{"n_layer": 14, "n_head": 2, "n_kv_head": 1, "head_dim": 64, "d_mlp": 704, "norm": "rmsnorm", "norm_eps": 1e-06, "optimizer": "adam_atan2", "lr_mult_o": 1.3, "lr_head": 0.0255, "steps": 10755}
MLP neurons of a small language model. Each row is named by its layer, matrix (gate and up: input weights) and neuron, and shows model dimensions 64-159. Each number is 128 + 24 x the weight over its row's rms, rounded and kept within 0 to 255. Numbers have three digits each. A neuron's up and down rows have the sign that makes its largest values positive.
After each neuron's rows, "fires in" lists the words (lower case) most often at its 100 highest values on Wikipedia text that the model never trained on.

L6.gate151:140146173124129155101127120121176125129123134115144136131081159139157128151120116134146194110133108122180137150131159184165095134138139128133084142106127128170110088123140124174169144119122140126149135131090122139114133062118121121143162155131116117121145095139120186066122158125129128122
L6.up151:123090139121107152106123135093066112156120125137133119147092113123120146154126143090113145131163085085142135173107148166150131109118123135094151118156124121111081079136138119103136159154137097129101184131113098138146076121119174124119119103129099107140139122137101136141110110144138092103
fires in: "not", "the", "first", "named"

L8.gate343:137088171116118118166116124106157126138139163124180154140129132133093114149163122154091081123104114166113169127143138108129132122097111156103106138112140137152119087181073118170153128085149133131142130122169122110115157088088097136116113125159102155109141121128136132102125154137112147171
L8.up343:127110176134101138137120108138155157132099111125151119116124060153094136130121114102105118146124165079095140117120119111118118119156107119115144119143128170083144113119128149157114115137180125114113125091179143101106111070133108143142132136121129144087090144144131142127138144116135127150
fires in: "they", "career"

L8.gate149:153103130164138109135119144161109111140107123163118171094106125154125146138091167176144120113139112096136143127165120158153121121117142101098124102136111116131137124142140162179152160088109160102108138160093127162111106100132105148126107143141163144066122124132175139133111078152126144181
L8.up149:135111146183121119122122091116132174121106121124120119121098140147111155128111138134130170118105131146133120141113127132153100141106143089093079112144123118144113128100108131145155139068133188133104116189110088100141154116136084135112133130180104145076131133107131104128079095157094192109
fires in: "after", "march", "july", "january", "august"

L8.gate482:080137115160128160131155107085134103088145146142126114141138145149145163124133170119106098166142106117147109103159116130145116164087140149104095117141146130121106141131141128105114098147112153158131108131118059116124137096115125121125112100146132132150099115110137131100091099148133102143
L8.up482:137109167146109098137119096116124136134129119140132115123112124151128134081123158129145187150164156133146084129137143138088146146110160175160131101145116114119071165083164138148133139161158125117093089136179121188110114083143131156140154144144126126124143130119156141151111157124165119134
fires in: "s", "his", "the", "animator", "paradise", "british"

L2.gate411:111150158141126160115116076149133122160178145120124136121138153118134130184133197123134139188128148125123118134116124135148149059103119147133089208107153125125144126123186120163125109149123097125158106143141158140121113079086158144133112111129142142121157147126132136167082127121133176126
L2.up411:109091109107128198126150066144158133131134136126099144123141132137128137114128126097108114137141156133093171085113123129132147139124112144112147141123187131171129109178104121124115085071131128140148112130139156132126129113141094103142101119130145127100133124168128141124149124133118156129
fires in: "who", "while", "incognita", "what"

L10.gate533:122157144100104126136184131116109156134129154117159158118128168164166127147106135112099142130136120151164117116133071087120140116095177105117107124167124182114098126155171126142141125141129092098119164101125109146088126153100167138116109140136115135104108116141123118118130135156133138149
L10.up533:138156149137087145125136123116115133185122092137127147108134127158099146095138121127126101092142145107106149103128121129140173121119085147124090109109137076117128122137141152130141131132122143137142157124161146181140133123127157134126149139122107123135129132145124128120169142093141111151
fires in: "while", "well", "like", "would", "listed"

L7.gate246:141131136128108143139148091107114154117120136131135160130142153131089171120156130127124137151116092109148102149092104116172139126136138146142143121122143158144115121205123114146131076105144157118093136125129125087121167114152133146115124113112127118123111062090131105095110127134123172101
L7.up246:147093166076130149099106109077144151139156120146123131128075122119105150141121131130108134130120158147168138144128106114146188123139144166127143106175104147092109128102153132141105101165128131132108138130127149133131092118116175115137166141159174151138086151167137163089075128140130109123
fires in: "not", "the", "into", "attended", "s"

L10.gate242:117117179143127121148145184120099117148081136147118111141152106126146153141101154099102141156117109141125121116132098109096174140136119119123123076142080120069112098121117186135152107110154129120175125110152128137101103141135132108143110101142100151120125113162111144126121139143145104172
L10.up242:142134148116075131108123104134111136138159168135125165149121115131110112110141122162115139124180128086156113123136152131166177125119165125109117117132179136133106097091121139127103107136140126132129134119123115140063131085111146181129094145142146122110159135127122138118122156132179136164
fires in: "his", "third", "s", "years", "two"

L7.gate301:131109123140120130158119127117108188158131136155125124130122167146157136128120119173150124163136100148142153120131118125123154135124137132130121137147103157085155061117103069125155122143115152123122130199138115103144203113137092130129150141162124131171104155152148092151126157129142154118
L7.up301:147142114129138139131142111133129145132085143161132086118098096120165106163140129127103161137074111131162109106171146143103113115153117134126141146142105112148097136119134164124187168136131143121133139137104189142151119128080154150128120146094174151129093129118124158180148121111145145123
fires in: "time", "times", "animator", "anime", "votes"

L4.gate633:161108161111128134129141071082053089125162075133077127150139121156136123126122109142094100166137126114134157130097123126174117102132115128123126140129143141134140153122118133114097111129103137135133127110143141115113105185105159153155117133115165123116118138111130138112106112114129138127
L4.up633:103151093119136139128118085118139110144118111113128186120127150167124133115125148118171120094137094135192106064107134165134132157118137120125142097130147123102117123139134124157135123115140098133127108149149140113128130083153096115144121146134067134137145141148130133126096156136129084125
fires in: "not", "who", "while"

L7.gate640:152131129115139155117121073091123145114107144139128101119146118152129119146120096135079112079116131124144141139147136111152105115155150120089125079128154119164123077158137158120148126072103168144147171136157097126121158127095110149145097112103156124119124113126151095157139100136120156123
L7.up640:100142121190105086142153115125128141151179104105131137170125114155123120155119171120130146128138131173122172103145126147098137128125122126094131076132113108080151105104110126138162128156084132125141163084167139177150056087133157117121149124121099131122145150149135135065128128090145071159
fires in: "they", "while", "there"

L10.gate514:151110099169109126111103119164172088129118108172099174102163142082093182131158164112122139156126136141143131133131144097104091134129131140133081087125174123189125147152125152130112128112154103144092137087123133156137088111123149146097171134155158145112118139141141125136104126155153125151
L10.up514:146139101127149130142154105085116149102111111118114130149066143169151167124112156123132116116152121136121093101118125109164148126164142089081131120136105139133141142114170117190132152110123152122119144121106051124071131122133129168138123148134140135138095125094117136106128123105113139112
fires in: "february", "since", "january", "june", "july", "september"